{"norm_place": "pre", "norm_eps": 1e-05, "qk_norm": true, "seq_len": 384}
MLP neurons of a small language model. Each row is named by its layer, matrix (down: output weights) and neuron, and shows model dimensions 288-383. Each number is 128 + 24 x the weight over its row's rms, rounded and kept within 0 to 255. Numbers have three digits each.
After each neuron's rows, "fires before" lists the tokens most often just after its 100 highest values on Wikipedia text that the model never trained on.

L5.down2556:091137129130131127117130151069126083143132120143140135180104123158164139101173135151111161108134131150101137142114123125146117133182074105129209118083171123163178135147118110154164145127134124129095144114157112117138108147141142125139143162121173108113141144118154149114132114105151121138
fires before: "|", "\n", " and"

L5.down3012:103143129102108126134159117106149136113135142117142133088116139099162107141164122124105121134158125142189134078085128103141133142120116130146162176125120180179130153108179102104092128118089132124110098183138114129136126115137141135137094134128152118140091098130089158178117125117147144106
fires before: "1", "2", "\n", "3"

L5.down1929:128129063120149165131126109120108121129132126107118093129119142121129160098102152148120117206158111113141108078106133131181118169124113170104121160126142099086098147111137126131159113121114122107124089144146143120126139097133149189143112122165124097105132120161146118104125099111125154125
fires before: "9", "8"

L5.down207:107138155073133083135146113142133103127161123134115146115133156133117150128184112148086125142152149120122167105133129097154154096097143120096139139127104134089176157131114140105152108125143163126135152075125127137138094118128118072111148107139136123091138122139138071106160106087125130147
fires before: " |", ":", "."

L5.down2162:153137123103140152138095112148148142090163089104097123090126149125121114150133099146141178115099132119137118125161114112118136103144111123100117127103126155149120175132142134108151097137151092176090139087103145129106128157145103133144139122082162112102168125064101152137157128106102104133
fires before: "\n", ".", ","

L5.down977:140122127104162184136124156141145125111135132143128102177116124172100134161160131093138134109115097156110157132131152133113144132119129109138081153179154119110105150106139088130129144151149096156139142126126099140126123164135147123154136134155124137090087147118130128075123129137147134121
fires before: "0", "5", "6", "8"

L5.down767:168093145113131122114159116144113128121169144163091121104091138121077134130163128078074090159115142125130114132149146127154065108136148153125075116107112136117133133181126170130142154125076086172061146133162114157120141100105119160175140134151158109134097130103088116129121151112149111170
fires before: "\n", "|", "-"

L5.down3004:114145100152119181131130123176118140189131104081118129144135090099161090103174117089166135094143138167091143133168105140169137122168144141142180110128140139140094132125123091126131143103101160184115125100158117087124126138125142131140146116139116136118090135149160125116123145182139155182
fires before: "-", "\n"

L5.down1241:114129068091127148122127103152139124149113125132132167151117112128124115135125101159173118149130137159131085106071129118147137088131157119078123156131150139168137137133130166125153128117126125117119088112087138138116157123109091141162138091141124173135165101124138139088157134130140162127
fires before: "0", "9"

L5.down2005:143068088173136113138152111156133118177139138124090114137127175108117128091174164145146078141081148129157137072133124108135130104144126116094115142149166133118102168119154157105159127130118155200104140134131132133172152101129124086144104135107082112111151101113097108157091095147145072152
fires before: "1", "2", " "

L5.down784:086130117147179118121105138154142184120108116143121114101101116101128092131138152143089147123171127122123138114101120098137093096152126110169077135118145106083156157122114092153176115128135146108140140116107140091126140087163105174140128171139115122131151124134117118104158155113146123141
fires before: ".", "0", "9", "8", "1"

L5.down1930:087144092129114124141134168103117141124102121118154094109059112098133161106132141142149158083106162119129137140141123147104123119170142117104137066162137161168128133123144127117148128117133125133096134168147157103127117102165121147160139090140144115158121127127116160088132090123120100113
fires before: "|"

L5.down159:133175119124114121140118143157112118150122144074144137141113127083137114138145152106118071132133114138142092119090160173171118132148103168121088115102122134117138120150154137139167108151143112106114139137123147122171151115092138135094156105153108144153110120104165141148123154112121142113
fires before: "9", "8"

L5.down958:140171140156089165108138093149112150132123133140062115145071188121143137095107112137154135141117121166130139156113117094144169136113144124132106120103080115091087134169143127103120167140114095172107135107124143168153120147114149080137129130133121094099180148081158128136093151085139130152
fires before: "2", "1"

L5.down1130:131131103145133153139134108144126106102092146138121101123097139122167109094109096096143117159111138163135158106159170122132142122161154153116146110082134093121166120166144109170132123137128068170103129077162122127100100114184133148096135142148178104148145127153100122150114129159132128128
fires before: "1", "2", "4", "5", "3"

L5.down275:104095113134118136149128072108141096121120126123185145166121132156087115133157098145201137148108138136140093122155089146108128110135136165114180103093110139139141137144165144110115133131165150212119094133113133083091128172110137121150119114115115112171134119134115161124145157123083137180
fires before: "-", "|", "\n"

L5.down1634:095121109145167106131187102132150148073173120130118137117128119158131107090118148097089140122089059140141082125175160107142111125204115128086127152127126161124105128139161136126141142141097119160139189076099104110127165123120072136108146160131125130103138134136107100128100133113130140101
fires before: "1", "2", "0", " ", "3", "5"

L5.down281:128101122124110112148143140133110113141172155149130151138122124115110177137130146123118156111110142142140098092133107158137112135154140126171131115126119076137093099155113161086094127087151110039111140101105102132084094119126152116136161108081118123106133145124120119134123121144114127153
fires before: ":", "ed"

L5.down1114:144155106100175140156139085161138110136135099129132157126094162155202186101124124149077121098157130119162097083120149141113127112115100137091143103123141161121121154184185110116148121142109137158095107128121106144148143113154162098114102175174115145120138120148110144132148120142120112088
fires before: "1", "2", "3", "4", " with", "5"

L5.down1569:132155133145094118154095115114144112140118115145151131124124133126099166154160083090160092118118095131157149145149145125119137126093188165133174100140151110163117137124132134124092127116070138151137113136112122131121126149127117098133136126123138099117133120161152113131170128135125171107
fires before: "1", "2", "8"

L5.down2516:146128116138130153135152122118148136129160126125163133091165109107096125167146120146130136135160165077140111134114123139152154117171153140152116096168104112130153116171093120101149162119121166179096158123163161124119123146138128108138121087094124158149117112101160153126110116142128117149
fires before: "1", "2", "3", "4", "-", "5"

L5.down1703:172096135117117142092142114115111122109124112161126164121140152151135101168104126110156139150135075141147114098116145155118174145144123157150131095122147174126124124146149152145132106168124159143143107108150162128119117117105111118126100107135161126121108122129154098145136127112114164086
fires before: "1", "2"

L5.down2980:148136095134118162096092144164151138120105136136086151122118125132142126073124135148149111115143119115183138114113088114150127100160120108072170123102157098132117144121139127134137133133115131134186160165122160137098141147113089174141103124139092118121121130167110115128136129121139133132
fires before: "9", "1", "0", "8"

L5.down1545:128106122097111096116139138101144160145098083176117112111129115110163126080137103131084098148120134094128118126155163105116139103178127128145107068106165132159148151131121140133100148174119140127103173137116112123131112111128118096138139117093125141081102107133113103127163100129105136099
fires before: "2", "1"

L5.down2234:110137158115138126122128131142137150077106114125130094172130160064120153140122104147136135127120109135159157107108169116164102139159101150151132098135131112089138165140145135117184117133090149120135135134116155128124130104140136194110071103134135163116115118103146144098113127128126099149
fires before: "2", "0", "1", "3", "4", "5"

L5.down2151:147101094128165112160130091120114145107127096127137113145133130111068147083134149123124147093136162133094133106117091148072112138101115142176114096172132119093136148156132134139122127117166104188120135126123082128112095130119129126131142103147133108154117114127171165123128119182113105082
fires before: ")", " (", "})", ")."

L5.down1798:103172117152151188108151155125124163106168127139093116084091136124124157146136125161140116147157103129104153162171140124144125184077060095112109150167143118095103122136132126102116161146133083094102098062117082124097128124155153171168133121191116125115160125131091122113143093138176144137
fires before: "ed", "ing", "s", "es"

L5.down2362:100125173126160076127136137151137122129104162111139107138119116149139137136127158156124129119140064145133194096096156149104158084137139148181160142113154156142128147139129121154111139146138150068120144140185144122159107079101126127155083202104149090100145116102125205109114128141112123085
fires before: "0", "2", "9", "1"

L5.down1294:176120138112145154153142152112124083091130115122128115129135127120101136140172105133109081151156109154147206162129160127135078126152173134136137126108112128115154107145156149093076089123127077221150099063115125114128093126117140138153154128126092100106095132152118101123116116111086145109
fires before: "8", "2", "9", "7", "3", "6"

L5.down2086:147167150083172127156155111157144092167108123128126143110121100157137100132169123142101139129145128129112129180083133123153113152115169146114119121160135140143129109128112163154096131120143117081108104116171109116118120094138090175132141126133121115127171130138097129137089103134167108106
fires before: "2", "0", "1", "9"

L5.down671:121091087096128151136149148100125121111136180139137147143156115137120103090142164089134127130071105135120151132145132178161114123108115102135135117140112127141144109140079166149135075146154093134185103158116053111052069151120143142129110151126113135114132171153116142136128125112184128113
fires before: "s", "ing", "ia", "ij", "ian"

L5.down1536:095141140099131126120114154120137162156136107143111125148164127147141142157101120127122133152142157115175106110118095109071129139149142111133110120099132130114107141124120137121189076157133142083111088094138085126143142130132165145141139111157119126129116125132163125127167147101115119104
fires before: "\n", ")", "==", " ==", " and"

L5.down888:135107154121119153106138085148119089163116105129113147118145098123118127103099156044126168103145159158134108160162069149142079141132164162103150153118113136138138113113129137123104148119117091117108127180119170155118096173084109110095094146134128159101123088130098150087109125147137141102
fires before: ",", "0"

L5.down285:106162111144140148133131139179119086132116151130181150113145128137142099117132118123125131126125106127123144121133136100124151167093117100092145138130168132162105137108111116165138102060148128140081095150132129082111144117117141123100138105134148145143118111094137127122106160106144118109
fires before: " of", " was", " and", " in"

L5.down381:153156091082176132153153141106117107102146147124123111140101147126121134133109119104134134114117141105126117161168123101137144132110103119174123116130110123088147122145094147105092104103153158061131142139129144123091133149162107102164163148126120117125089132156139118121140123097144166144
fires before: "0", "7", "6", "8", "3"

L5.down157:132132102149095129139170137156124102105140125104128148125096102104110131143079114113121148100134126131138079147153146145146173135103102111133115126147149089126131125144099115133116135074097130069066118151128145149120148093124147173110126086127086102126104138103147093126124109125101105097
fires before: " ", " (", "4", ":", "5", "2"

L5.down211:130105154115118099128113138128128100134136160110136141101173119130145083113119125113137181129089131122139128153085131144131107117141155108146119144123140120141140139167103168180091108081139093089139134116128106107166164055113128129131160157161130151148150132106149143123164131144134137125
fires before: "1", "0", "2", " "

L5.down943:123171103116120148123147131155110133138151120124135141126098102081131139139149128128155180088056111167124127091101142084190140122124104131076158117093142139164122129107142152121125111122133103168096125117140138111127147090146114150100122139145124169125115152125141120114141088140097152132
fires before: " of", " the"

L5.down2074:152121166094099110112133150129160147098083130163115160101100142174165140109113116094088137161111074128095125126139160141128119127137106148150180091076149131122145142205132120113125141140112108192127119171123163088118119103143110162160129113127161112105081130181123105162128142125104135148
fires before: " |", "2", "1", "3", "5"

L5.down926:138118118115142100092146114156118126134118137187107172160142138120118131094125132115127138107115124181159112113117128120101150094152121132139105157137135101128135146171141103135095134117186128036095143140150097131101121121080135158144140126106104102146090144142127137150149128131103171093
fires before: "1", "2"

L5.down2069:128138128143110117119121135123137119129136132153130179150149130121127144122111138150103110130110144115135130126075134152159138116159150075144130120107109191115130133153103156143106141124132153159143128096107039133106111135098070151138114115116124132093155166163116116089180125114124169143
fires before: " by", " to", " in", " as", " for", " on"

L5.down1556:127152121128147110132153189148072149130120126127126108088135128108173116111142177160122099093141126102107143106135125132093132144150145141107126136134167162141200136185146176135128123123134140136145158126158147136126143145102124129115127131173129138102133140112188138133082101166136123100
fires before: "0", "1", "2", "8", "7"

L5.down2808:156138126141141085136146113128119137133160113144128117136124154131137158074134122130140115138153112081102136094140090122146144122114169129149128112167122178136118136092149138142155148161112105116127115108148140132113096142118139133118163134100144136107138146125134148119133140119084127108
fires before: "-", " ", "\n", "."

L5.down471:106151152118086167094099124136112137112138105125065115141113095164099100089101098144116139157151140138128121141136107142135123105103160147159156095124132129117115220087110140131109127143171141130140149150074129128114111107154105166156123072126088167113137122076154129118132145125063124133
fires before: " ", "6", " ("

L5.down618:118131110133123149109128096092122139122118126110090133144104096138123124157115100147144069131155121173161137137141139161130120133137142135145164149121165121154142105144161128126095152130141115202079132130125141127087056083116149146172126111171166140130122131141151127155138158105160111106
fires before: "1", "2", "3", "5", "4", " |"

L5.down1406:160125148137127137101164135103058126125133122120174097155099165164120162121165101134130164184140167126096132162107132127154108086181122134131157130166118153135113144146132148141130094154134153144129142128132118124162134105124130118145156139152117154148097146108144113111148128175097138114
fires before: "0"

L5.down2953:075122103123141141104149148114096127122187082194139158080128132154159128146137108120095139097128131136120126115126115147154089152132142115105112152082112099140142103134152125111170124142092128138120098133083147103137122158099163163147100097145102149086156144123148143140121135141096144136
fires before: "\n", " He", " In", "."

L5.down1611:133141187143110144137134148130102108148165104132121144106146128116086085137175150095144130141086162132112118156113082100146150124134133099146110082099168148122149134133140150139129169158166135255110091088144100131084092153126127154139116088139132099111117131102153129142107125118145110130
fires before: "\n"

L5.down248:091068079190134143152130117154138105110127137139116138160154069176167128116150151158103145159114088131082153158161130133145160125137079107162137134117109164126120152142189159094163127143137086132110121112098123160106109120128160153125064136144125141110049094137120147136139122125137150127
fires before: " ", "."

L5.down1630:138116073148131130122124129122136157110155128141156141088146148113120165117113152121150141128127084095103118137165101101107155095105138109133125152137123123109111146147146094157119159141107110100141157144189066096150179155112099132119111133120104124176107123142135129121174138137096130094
fires before: "0", "2", "6", "3"

L5.down1286:113097122108094136154186045149132123103127168113118158128113160147113160124098136167165131130150126163139163112098125112171085164134149134102128117106151125144109128147177119104129148107135102098137075136099133079124129113167135105118146171141127153122112123162123130111120081111094103127
fires before: " |", ",", "."

L5.down17:151097170177135135099120126137146147137121105110162112120155125135149121143163116152130143159140082168103144129113127129107174146092150096105118154106128136130147118131137123154105098117133111120124140152134098099120122146153129079137164112108150137115134166128099093171108144146130149131
fires before: "1", "2", "0"

L5.down2910:090111130147083135126164119118159089127121117118101145127134094123134138119133090126154127160106131104122151153089138163121130125174123124138107139152107172129125097142138120149122164155099122151141108089090153126136095139129148114118131151097080125142141163096171158159136148129112123126
fires before: " ", " −", "ness"

L5.down269:099100102136133113103151132164146144127121127106143109097167126147091160143143141081149126118096149147088140167074130078165148158156128127164111102170106122129054110147109136097105116144120111116142159124165098126141179107126128145144089107133137149126154130083129114113140127118150100115
fires before: "1", "0", "2", "4", "7", "6"

L5.down1775:146127106118108177110095092098121127117128125138138135132168121101075108168131081153157077119122123133055124132135127130124133143143111085108152137121136165174126107159130140137083116131120100100153115168122156143127141169126149122158124125123098158099118156144138100079117119169093131152
fires before: " ", ":"

L5.down218:130127097075150123152108185081100140147135086144126151092195131128088147130136123145125091142109110142125109146124080111134101089106149133082110129135111120130121124145154171099104110103077092217153132144145101095129137167130137207141153111097125141136142132083096139101142131120081135135
fires before: "1", "3", "5", "2", "6", "0"

L5.down2513:119092145135142116109176123126075121090137145088133115132098101119090140121111126124134114145112138115149101093139141156131157123124153090143112120099132157117092127145142132114060098141196115157145100140140133120088156084110134106129118103148157082138141155115153132159122114118156147083
fires before: "|", "|---|---|"

L5.down624:122095086168124111170144126111127110139092108127145132174113145105166132127172112092159083103129155113113158142152121120109154088115124118120150089145128129112106112082102115089127137132142150180178140162092110119148130108088173160155171082105146130132127097127132142160092127122148076135
fires before: "0", "3", "2", "1", "5"

L5.down2455:070131113130147115142131120116102110129127120175155120120143129127151116142136139105132139139156134151091118115098131146178144082171118167155090110127132110111151144168114130120120109107138135121151156161133106158145106125125140120098168109162147131147114140110139139143111186147144154141
fires before: "\n", "2", "ina"

L5.down2593:109126137125157082138141121122132122162154092087139150123157113152116104138136139107121170138162153158111080110124134106132084109154149129139163127146113151089142077126105148169141122134112136082140129100139126142152103160136073096182148150149156133113123132131147131174144092173122137148
fires before: "-", "\n"

L5.down2983:084165131144141176144144126116154136098157170135143142126101099138070072114194139162148105147080096132143115138156090083153176144134098123138108107118130123108166168141164167155100185130161096113123119131148099136117151128124115183116143115153152113099166134150130124147112149114121146166
fires before: " ", "1", "{"

L5.down1125:140097085125082169125117121160106135135140109098114123134143113147128111121156177116171126129109116145124113171124129170146132151146105118115160129116150111141093147107160143104138069126111119137128131096134144078089147155152141128140072117181103102116158120128121129110120128143121166148
fires before: ",", " he", " the", " that", " of"

L5.down296:107126127157108148106127088123149134179140121102132146128162108106121119114137140119125122115118129148138145105114083075119137088146139154122131101090101163108142118121151105123142145131172117112110156099122153099152132125122133125127131114133141132123125138105185133121127131138071140129
fires before: "0", "9", "–", "8"

L5.down611:109082122137139166183131162147110100112165107106103130133113122171137151126103099136134125089115111107097140184118122140141126130158111108144122133116128133115118125150081116186147145130112159148117164062165123136137100124140131126091125127143120093114141113077148167123180124053096087141
fires before: " to", " with", " been"

L5.down1042:137141120112145126152136185103123160119150105140158132127171142096156131070132133121085160148102136123110116085083098123141140203100121133128117112121131094141147134130106115092133106113131102143130089094105129058150115163127142105106104119143112130118154089144146109158115098138097163092
fires before: "\n", " |", ";"

L5.down2028:113084124128113098152137187145153157160169151106082175124112153093146087160152139117151140135114092087107178139121112157171098122115113136125133125147130139165118117107147135108152157133102124161142123153088130093115144122140125111136157140140128122140120101177104122125105133151109124130
fires before: ",", ".", " and", " to", " in"

L5.down96:125138084150117145130148094164135107107147091153086102128114118164101137153139143128121133164194141157146132145111103155132105142123151170139116133123129124170100140102116112116120105165116157100119132171179144102158113162101079120121142133139145122108123121112115176153161123135126142177
fires before: " ", " of"